Weights of a small transformer language model.
Size: 15 layers, 6 heads of 64 (3 for keys and values), MLP 704 SwiGLU, vocabulary 1917.
Architecture: RMSNorm before each block, rotary positions, untied embeddings.
Training: 1000M tokens, 7630 steps.
MLP neurons of a small language model. Each row is named by its layer, matrix (gate and up: input weights) and neuron, and shows model dimensions 0-127. Each number is 500 + 50 x the weight over its row's rms, rounded and kept within 0 to 999. Numbers have three digits each. A neuron's up and down rows have the sign that makes its largest values positive.
A block is one neuron, or neurons of one layer that tend to fire together. After each block is what it responds to, as a language model described it from the Wikipedia text at the highest values.

L4.gate378:437461430501476436451498533552437476485522390453618496560495534492512527447484453507484437370533520531473474442474422475488522472486405514509464569455485624453515557435543519468417469600528566509505452471500444488489580487526440442531570432478459570520493466457528507445511562559477559541493393502498582470534487488504586570551450456568470461480430430549464557461430454470469527513476
L4.up378:500471398518455461525560523512546509498487475359528471470527496573535530501416447522480500451513460428441542543528513526549541538482431434428501487457513425589515511508515622488451515513470468517522482538585402641571508441577512570488402536527532490522520421508475389513560486436457488473431373554543512488485511420623531433396521445356561549524491536506495353489458498552578449405463
Description: Mid-word suffix pieces

L11.gate170:523517473539484528376613447548544468519405530494599433502571452497585510501434491502451469612518548468477541439487430623523468506485488543461548579533510538475484485566455481368480516561555453479469444491413503519530453563459536439517556488515510446464478481478501516528520453534418511438596472436523477449500485484531399462501515597472485499507509458597504496506559512556545527479498
L11.up170:523467515511583553463440432461578517467441529436613512482551403554425424476474516527452479464560546491528573588555520467421449481504450464529534534471486473573497514438480566423548477454435366482491422536518394428449554542452529516495588566454531442459496405457516506550484470532578503455553509496571494490377538511554505528519482420526499441505471390515470420463483421554489426528540
L11.gate425:606475551570444518538549527516498488524578610443453478481548458477452428529504400538531507535489434550537440559451507472462492520425498466566610497462599517501366532514419410529492492492515502513451466444484509464563459484485451473531530445531481487440499529408554516505508545574484522500558577531528429554542564494548416415460500483500416445466579537586448494529512454562492557434457
L11.up425:518447509364486470452506565599517527593441586612467520520551528479506460520486490564541376551438563549586455525519519465440494464445535506490475558521424481447460556437509598538528513543435546554526429494590527585536515556430455591458485577521574455521469533452466465575589603447536560507521538459505495521579566539576535449459455577487453521523570466509532495539585599461439541486497
L11.gate460:582446478559526526443515436483524528571484555461582531509489541441535481513505510467493483515416463502570518462497450554561572451528400444525605481475432455491476481478408557564492604422536448485508435592475511497491508596505457512484495522513539415523504470489462510501488501520519475469517486418529500458451575566574396340500480495463491542563561505426429406560508476520454439577487
L11.up460:485539459514529477520572382519564468433487497516511548505446554501530551427572424482459479503517462514575583558493471420417533488538422472528582523470539474471579561515479549520530598435444421517474467557511523466551408524539429626492581478574489501514534561515549492557523510472497523493374416479538497475447502449510480501495544507534493495467510365526495513434491477459584531478542
L11.gate489:438586532510534501418552464421494570509491562507515532488520459454568431379390511443560442535456522491598435567594379542472529605424458534558420487433507481528544459477551530506458554459561446494431498428582563537524500541439459420475530493499479513522466629541554476450492489502481435580502428529505475487520550556473437533538470517461480477480482427430564547451479589542573380482569
L11.up489:554475497480573467462655602583480399527558534579424431536560482452502424492513488582469512506460480494463479502536527481541479476421541391574527602468666573485490493487543511451524463611522527528430412615524512591605555471492546488495614508485543469530513445508512469447414504568432521489467476532546507485522437546563468535609536426510555462467482492508556480533509565466559518572462
Description: Mid-word fragment tokens

L4.gate466:467513531574508568595590447521547555467495496482518607477665506537509418511476508369521481577553464462403572499489422511500526485391430424506565472496542477529507565488497507493494527495427496552445577391542523455471552496557458525403459569554532594405544486530455519565491567602516492520454568495536542408488473537524511467507410564539525478433520476556508520540368570586506504491451
L4.up466:525523555479516530554567469548518525482461455522449554532541480451556470558576467453501471456579474503478484564501423492540515430430437434505578553471584623547524630395521472522564457515497494449517511490592479423417570508490585565541471480502506522516469530538502472454560453550534503527574523562463484485457432528502519529664512477396390410494530452566538613497425498521491506528461
Description: Mid-word subword fragments

L11.gate18:535517483503471455477481509488569502462472479491439511473509526435541516439500487430528506504525568482532549380454412534456556483423518500346503510501584496477497497518453518475502461633566441456516605539453586498591495554558475467569597511475542476592432422435439511505587559532503555529548409522391561570477577443453573521495508449519431572513477561455552507514420486597496521567488
L11.up18:565483506451503482483519509452538487524486419476481488518460543406521498424433535503531488503489398463529508412527451476493536541525414401540485572480533465582512448558487589556471506503540445474462546435463456549519530482475534499480503426474583535539607464533534352392592569456492463473427576409466545493418538506490525474442516527483544447502552532515619586500610481475570398440527
L11.gate254:493528489524466481511470405523479525493438444502438551489565535427469432469457530415519492568576495471499533444501464556528577532462537589407384604462512438484429495575404538427530550554560386505524650474523487551510519494560541471446481542464476513519500520452478545486468407580541491553469508401497450539398431503485458557521536574431547518484607560470553536520444507539465476631565
L11.up254:406457471517512449503496509494380456445454479542473496544573507433494536491495519460447564504495521466446549550468506473521503474491547481476422600629502567540473551519595427594596477419457451512444507571532548515493514544531539529493575501501465556522479423508445513474509462513470507552479547482511570528565556504543559445542456495483482477548473486414520466504526424503486561524454
L11.gate481:433483568531389433490562560487587431448406511539495571608515586506488588507553435452518396523478579420527486480560435448539536515485496543551454552535508563468500474384512453427547500480468490462486482486535542502438554562469473425469500541562578502570537564510512529513404470517496506502524505525510481539425561479416447510563504521519536528479544563353602360507571532471466562578515
L11.up481:427495519565515478518416553541494505522413507553575513540534558542561565535512528529490526520506538453552502480573484472483495490452503463496444624538515511504521503435562632480643524432497494512427543500464495539550517548586475450494538523562451443477530480486553458451447515510409444480563476473464559525408482482433482560483470548555401474528491553412569582618555455506446549489574
L11.gate668:469480585468429476496506446541547553473457528452486547531451533511444505471539568480486515445540444492522472397520557509436482503583512455519502537494562518436497438482535469507493479539530498455455573491408506595509452532574572426497496554548506604468389508464566519535479469528520550506452479550573482546443470522526439510522542557565504423483570617454484517445279479486454527579491
L11.up668:510583458407555509435449457443514535496503540449434469476535465526567483451461468596529476590512491531594511516525496399359487529528429479556469566455556450563448532489496507420463458412444577535512498497583429433433548512508537499487433442515383539468479385406555505431493529527482480481501577542519551516496473437453522633614547444586446459442628537401572532531522447515331530528480
Description: Relative clause openers

L3.gate250:454515425499404487473568451482467407545415547469476383487554467524480450557465480437453533519481515525498544527525453497471483531600483558489518542456519558481508516511470532425568462505489519583557504560517494459467536415588508531534529464476566513631564504493476469513561449425447451543535505459567454493476469487623453544475556484519537558585593587602437461485546481542449529431536
L3.up250:566513422390448459505418541543425528531542495391398443594472524532443511450561490430577532513467489433456510507560516481524530441576535484420478514476414537445514518567496499536488437467351470457429473533468439502457530633504493460479467632537595500620468535582505427489555472511486594508464470398589469518528513474431515631485507447525559488470561460514428445452496432491546408506495
L3.gate258:497466422516421538439449485480510441521565543468417523501485526426511570492468473545436550531441516503523516567579502427533499496580491479489518556504508443455489514406497436511522479464504510607470421470522472559436569495406492481463569576565543458565462435532464405599524527445532511468566514590495411504486481414445473547530486468512435444467448513531513530456496487533484530564492
L3.up258:436498589534496481508443400507539436483521554549540501482597539409449454537506530469395546455515535541514547440434502526506423405555597478485546510432506511521522514563539502526418516465484494469540504548562516521568496513542425399478532556498456486431491514513490572520474405523525403434516493481549578547522555544503427561501565562509540532616448435469463510443508516552416523458577
L3.gate438:477466484544585502516535426526462465551496464467451561513472489441530495630482527502443401532512529459604480599451530544531557463543468489559440539430463478454455506521571424532457472586505535467485469473509539459490519487497491356534570479577565479498523508519501521506462473469456582467444433513486570414463530441583559528443568479491514536563575497419487560409491496434402512508531
L3.up438:473448455553518522501502457521497466551449571507563548559490490508548498585505538472478516458517511579553490478539489499562501516495409646523487455420514517586436586508501487521500581487502496586533571501543434458484511544559490465457507445489541483502499495364566552467563573493553515479502554461415481499415422563509480549442581479483453427519596430561490549516477581494566478437596
L3.gate544:480587465448474537502451526493496522502555570525515531562493587411482454505583441447504388501399426472525479508531440477467498541502460559417508495450464449395470569501478446563517502505453544532453531469546540365443524463563439482556608557464627496627448416582430487475469421465506552519449469558534509523542492473539531517516543460538476509486554495447526591472545447450470478571487
L3.up544:520469532527502470554535553595500430426499465546515541569456473539553422588493552478465528419455519627466451506497486401488513580513483535489530548463459535514575452486493481531497552562500473476494627581564515589536534454520520449550485484567498488515461455448530415432456469457495497478492457498416523496525512522462460428521516570426495508585443511497529470427507511487510464483533
Description: Word-completing suffix pieces

L11.gate116:481490454506502477494562487553560534525478468544534443528554447532570489445565516584514423491509518559465447474542497505567541467542509474472547557562560610486578479531538558441453377482561440544533453519427569547499578555542521495442559495543489489493541578494513531504458471406579444567489480502492567462440551517492583501565523537524434561509583391471503473493535475544566369518508
L11.up116:534435545502585497465433618501536487362429663501486504468443523507503511556520535547529531529554533487498554591471489496484440586526500575544528435501496529524481542625485561423575530443511570448427467458448467412639501591430492506560481490512518445463485462533582644448530406544453494473466482515465471518556410521544438493487543485468489477457525562554475426466480549526498491450526
L11.gate358:431550534464556535527547483540510528596480589578581542492535557530586547453626541602552466522497537497536549531490484494532530540529493615560498518555463495468514452509492432551496530500475519510513497454424547537469460491613619502501480514472556436425397506492416535503537457549466528606537487505528539409421420583486423416584508586427559446548542494468545525455556538544546378564476
L11.up358:550452569493453497472442497535463526463480527418487410529523509477631532596555533552446577530521579544477518511465585560426488494469477491562530519526491535479582454524453540538519550488566510528578506533539470498517479508490462435448474423531551465597579473458592493346467387459572431511539547487498554556417495505518609477538521554533520441508639490472561465514497502461549569543530
L11.gate387:507520525473510543444455455468485516551541419495444458519587560579449529499547377453474488464555435461580501524561477568639528575486523571548510464501509538499474425528503416468581522500557458491580483410400554541552470513521452443532511545489554467595463459495555526519569461508518530614476452484409581529447496429521533444454480565491470598557570541485528408484470455585497585418451
L11.up387:466457517438537539508515503480457529511425507561503430518562523488459496557567432560422529492548559492476577519482463450473554545513491505498419562456520546539524469467496576443566498422499554468538524447547461538528539554579629521467490434572466509510461480474469518584543428512462380532447523506521543574524577555496504431488530498472524525401384481495588496422538510525537412394451
L11.gate502:474492486580589544434554492494571570540543475600495456488552497521534517605604443493543526471552481443475493439472498433530547531429508520544470487575527575458454490586515474571507486520441500476472378443443431503505518485434439607488522531491559491526517488472514530460560474518477519489489574469446452461582523474544458500430494489505505564421555475510577492546489467501538608441547
L11.up502:440506474480464466381517454530508555544600453486518508513480512482527534514529552520494551547591465461479539435465530518497515449475569548497497537457545534422572494575488447488485500545528505475555474428433398603475556498540460393580504579511529529489485518421516567557446554450574500420506626490504557526528538592492516567504664508574515486477464557445569408400485524492507510446500
Description: Main verb completions

L4.gate387:380557472546556502545507428527496545473490438507475529535454496563508480402558491502555540467474445357501472484423494570576542542465370458432541561484574582438529516505505613485424509501505603483520524477530475460457459479482559421533512487508482455566563513578562485447482533563553485557541437511585529435503543483463540416531476546481528505468571475453535448559429467447495525538419
L4.up387:484495475519488529558613474465529498477526475484495464516573464433425501450508521493567562423483496434501518445510423486532524443648472484411511518530492486515549504545542525507414452561516478514509551486540448557459549580510575504498619436530533509521582447461536474473422465427610455464502515525556466495425472514463467454586475485553461523489632570513461414586502531542524460525511
Description: Finite verbs after subjects

L3.gate287:361589431634467482464529503517448506600445467466477492476515518441476493488542528474539470488516487393433513510502472515452511471511442493500427574414597430492509461415558530405548522439513529520459524600411414475617582536445479543493535411435522468545484499499506533441489566503469509556471559437440420578414484520524493505471497498436430445424481487461487437573510517506529389582540
L3.up287:501448477572477479463573541561466520517612543523444500464541585394553553462566549530464452365515440502480466517537504496501426548535546505422495475540518571585473542418551508553520438434475525503578356512556466519566496528496499438513569481481401540459483441508489568515435511502487561428445411462500515436453511450523438568475509517455492518525416546402358544403447464552416490564544
L3.gate508:458533504412461469497499567480526522493410468460563495534479553439413488379464504433621539517384499394528509496495481532511554614507507516466497551471412512538516392465591584471504595430560488531454451585437480369398585593506480474550471589522465522488460509415497576559445568567524459467515479464516443493527539398450448461511451514480506443421542458475469502479503480598498486494499
L3.up508:490581491545479490503443423512520479545482517445418416531430527424462546436521527524468520506545531585476420504544530577569623542543459573591440505531572576561559524521463518502540467525539386527460478517452584412641463488525482522500484423440555466508532498492545482490537457549423545491455515502449558497556519540374452417499452604517485576477563477465482517463512517486543558456481
L3.gate513:490520483532540562537530500459477522512543508451485562494496522480506494494544542551504568483419497433473553536494598515462573560569512425407551540534463433516409453483450495518523547476389525503542443521440469489434456503497529442534555423454462482470442329506445501489543511492600468428496515514457535516477526469486380556599531512499598437462467472436509551555404462469521471529553
L3.up513:472510559484498464485559513488531488417413450509505498507457508528475510533544503490531446547498554440467495542482539495488519574536420471454503511482507572507556528395547428485534463479477490457587509468457477520428427594457530446577510460478377614607503446524472436537475411542498545652413499418492439401394459525469459512473615503502430501511468492477422495495538474477541532522558
L3.gate679:467489476421531510510528484565483394499462513520517485529564435454548496381439471551551579532537508543508490440537485436484459520510513474516372570446484476465510569447538431504505531525403532503486535502425400476520564493463391558460510500502519422530489472481587520521430435519458482433502572444604528530443473533566452472496419460556545426530527562472514415575535469508562483497477
L3.up679:490506453492539442477501570501501498545475563510569503463480483410535509490447548542470578496489627448454437438512525466454388537516519475480493536456470495592531552413545434519487462516549560397497527522445465494347521509554476483505432517457466470498516471475501601526491566522519408428526534468483385515494529492493350465504443507527452483537545591492407392489441495538452397514449
Description: Country-name word pieces

L3.gate58:496500438460553492490552415497559473539585503517526363483501458497407553375488493563495557497515425488431518487374539500475537497555477557456581483462550543483441473528514507437516548459587500493549442502478478581493512531494557456480508401527429424566511491432427570482440439518546570541401551456529447534533459549549541534626475557487612492478517528488522418557495437540459474560590
L3.up58:474591513503558491532496512535496604488562429520493435446608484548510464471455552543524473507517439456415548536491526444517535544468451512482556454522530550427429487487536553458440435450511503507567512501475463607516490516477545521551454593541465519564559651487533483476451491520494468537516430491514558497577552557450482462555495534534505601562417586460482485632485571566578369576562
L3.gate130:469501507527522437443463589490552487492462555501505551500445611514517452464493544503421528518507562514485611496434481509475486489518537543410537417500502491500464487508459458550516435535519412528565438465430502498462535418475483353460559583567487597601433469469506600514570506403441586550504429486503461529538552573480439496538494490491487333517513472435423504495389467525492500496405
L3.up130:474484540530531531552493506394550479556496527573414553438505510531493525461551627548506484519449523478565455515515485360565446540563463497538446508447493443462445529576549567547539524472558448516449492492518519570517485447619478432594535487491612410477539540479438520503493497474447517488508424500412534536529472536513519512524530590444443563497537472508512497591592497617575440468458
L3.gate504:557490521489621432475475451498504534480515484502533481497511525439440472484513510494448390516508480487532520482464480496525415532549589512587601399453541505458431537324468376545503533431449595478534428431482509659516604554481423464518440473535499548496538431526485484515436395489519414542525552424544536628503454501551417459401534537510456446559537467491463525584517561472476500448540
L3.up504:474446491521584463517440554449559479540489529530423444499516461480446450578507523475504498396464515589490505382512473542578507448430532545585469493553593508448584620461495455542516493501509509585442532510531480483479522541455431515550525471521505518446499505454497496414489511511480525493627521498432524443401581562403573531512487548360449455443508433526471480527495528455544464435458
L3.gate603:461510464481476527558490519512526469539543545501483467485392455466577510527523608451496574515464452422449543585454427430544552452476562438505525459487490460418473541444490488529545518505437419414441473554401467511559532508484591446496564477412456504556531431384540577453443526556547474541439502507449489536490446589445437538509494520495528449517567549450490465570452357484459508539472
L3.up603:482474589551507453450508401477502503444557536557534497460450479501448556478501402434488542494444542421546480559444453468453446506388536546524566444462629553456497481496501469515556508483517521491411585552530541580447477514516464549512484525443456511480532449438555543433523512484621531516497517564498585478481450443405394504520538485546494484582548425483523472496526494633562507475560
Description: Split-word endings, modals

L4.gate479:502528474534495502563514503585531448587604484424476452418524523382540494415418480527450516420432488522476515593496446501475602574629498587444568483540511420479454458488454482535596379547541577510510503513480447501470515576549491492466445479496436479462481427458447545512487469524467507416515465552621430488505457479548497472397577448486538493528459494399485483441530453597479437543550
L4.up479:454563579508464519516534465507465409497484465439542531466612524399428534411472502458460520513544495599453441533457499566530415590513516541447553554550490492494535536530470587566497462406436491564456511484512434526441528441450642502517452557429457567562407564584487400394445557410456557545578525499459484502509369424471523536505471507500439463555468483489525474519548533590554578539587
Description: Word-continuation after capital letter

L3.gate51:419390482521569534447506429519496518495534473522434508519436561381412422462476522561616593420387601530573520483486508465558508486568512436531556513440446509463494452459495445515537549489503543511399409575570521494458561469532433472537513607537498362512508507479542458556512485471494488501554556521554395524451444479561453501503553404573520514449500472467527552525400504414454468595552
L3.up51:555528482479451558520517553514507483545487468601497456514541559590559410536553468525526453450555645600549449539486531541556548444428501488464512499594596535546469482444581497509453612580477538479499606408486395427464447572540553489494574517512485608539490491579544455502378464526468445470517545446443480493539430532547486466542521525442569549439469510656484511512405497474441502558530
L3.gate392:554627554546469489526538531535494489607423492548508529495601435470466503444544458559451399507459458486419454563547509476385478531458437457407570515436468520464445473490592530453529628509509588521570470505484535400568515503526554546497497464529448519489584539536462580506503494501503478564462561495513541496506482499555483498453487483644498550420605536574506545493433537567531495543513
L3.up392:538469583557520537494464532479592498521500422462542491577563471445521634510488532564507441447536433451608472533521494500443455552512464411504511518499549633572510519528487416553525630430548450482501497517494506534529528519439543515486564466576408507442519530447432565489519514489566458487439486507460517599421383527521528559469470485539479468551512500530502566527459514477581577511467
L3.gate658:620515544503510550541557482516550457570476451513561471564652418455461510506499449436466419492477525477518549500501503574499490541417430449559507541455490518579462479512607479415544500474545560553563499537428456527517514568515466448496451364540519465502545426493509524422517491537518499538415463490588536525531522450470502452518510515546589507607536498488482504459485478455437586510473
L3.up658:521553485538567536416543471562377426422519507491566456449480546462477416470461491538556434535425605503514546526484526541481530478512512509476466483404543496479583528569565392510629583401495506457486438434475510550552450516546492438412523529489469466392430462448558449460519487522519484477502438504490506411434489584494493427419543314464473390534433443493533476483481533422527440477545
L3.gate684:474612504625500505573479447517498623494511432562485514539558497416471458531418444522540426470512549482488497523474600576400507486437471472559476466434432539487496468528499477479404555554462481528402498491455614430520563481546464493552470502612492461447456514505505514475515538576505456503475525438536569475508569529566448473426479426493497455497509532378413467569468540475481579541497
L3.up684:503496542524589494523504559502510470495469425632512490551542395494443415570492504548414521481516451465593563544405509526523431511506513534474469487427482443455530564501474576529477553580458388507500539536421592486498526495476529461467461530635471460537486530494518568486506394526416575561409443554563482571550503482499525538385608483535540442446524400457475572456519500458493473505455
Description: Mid-word continuation pieces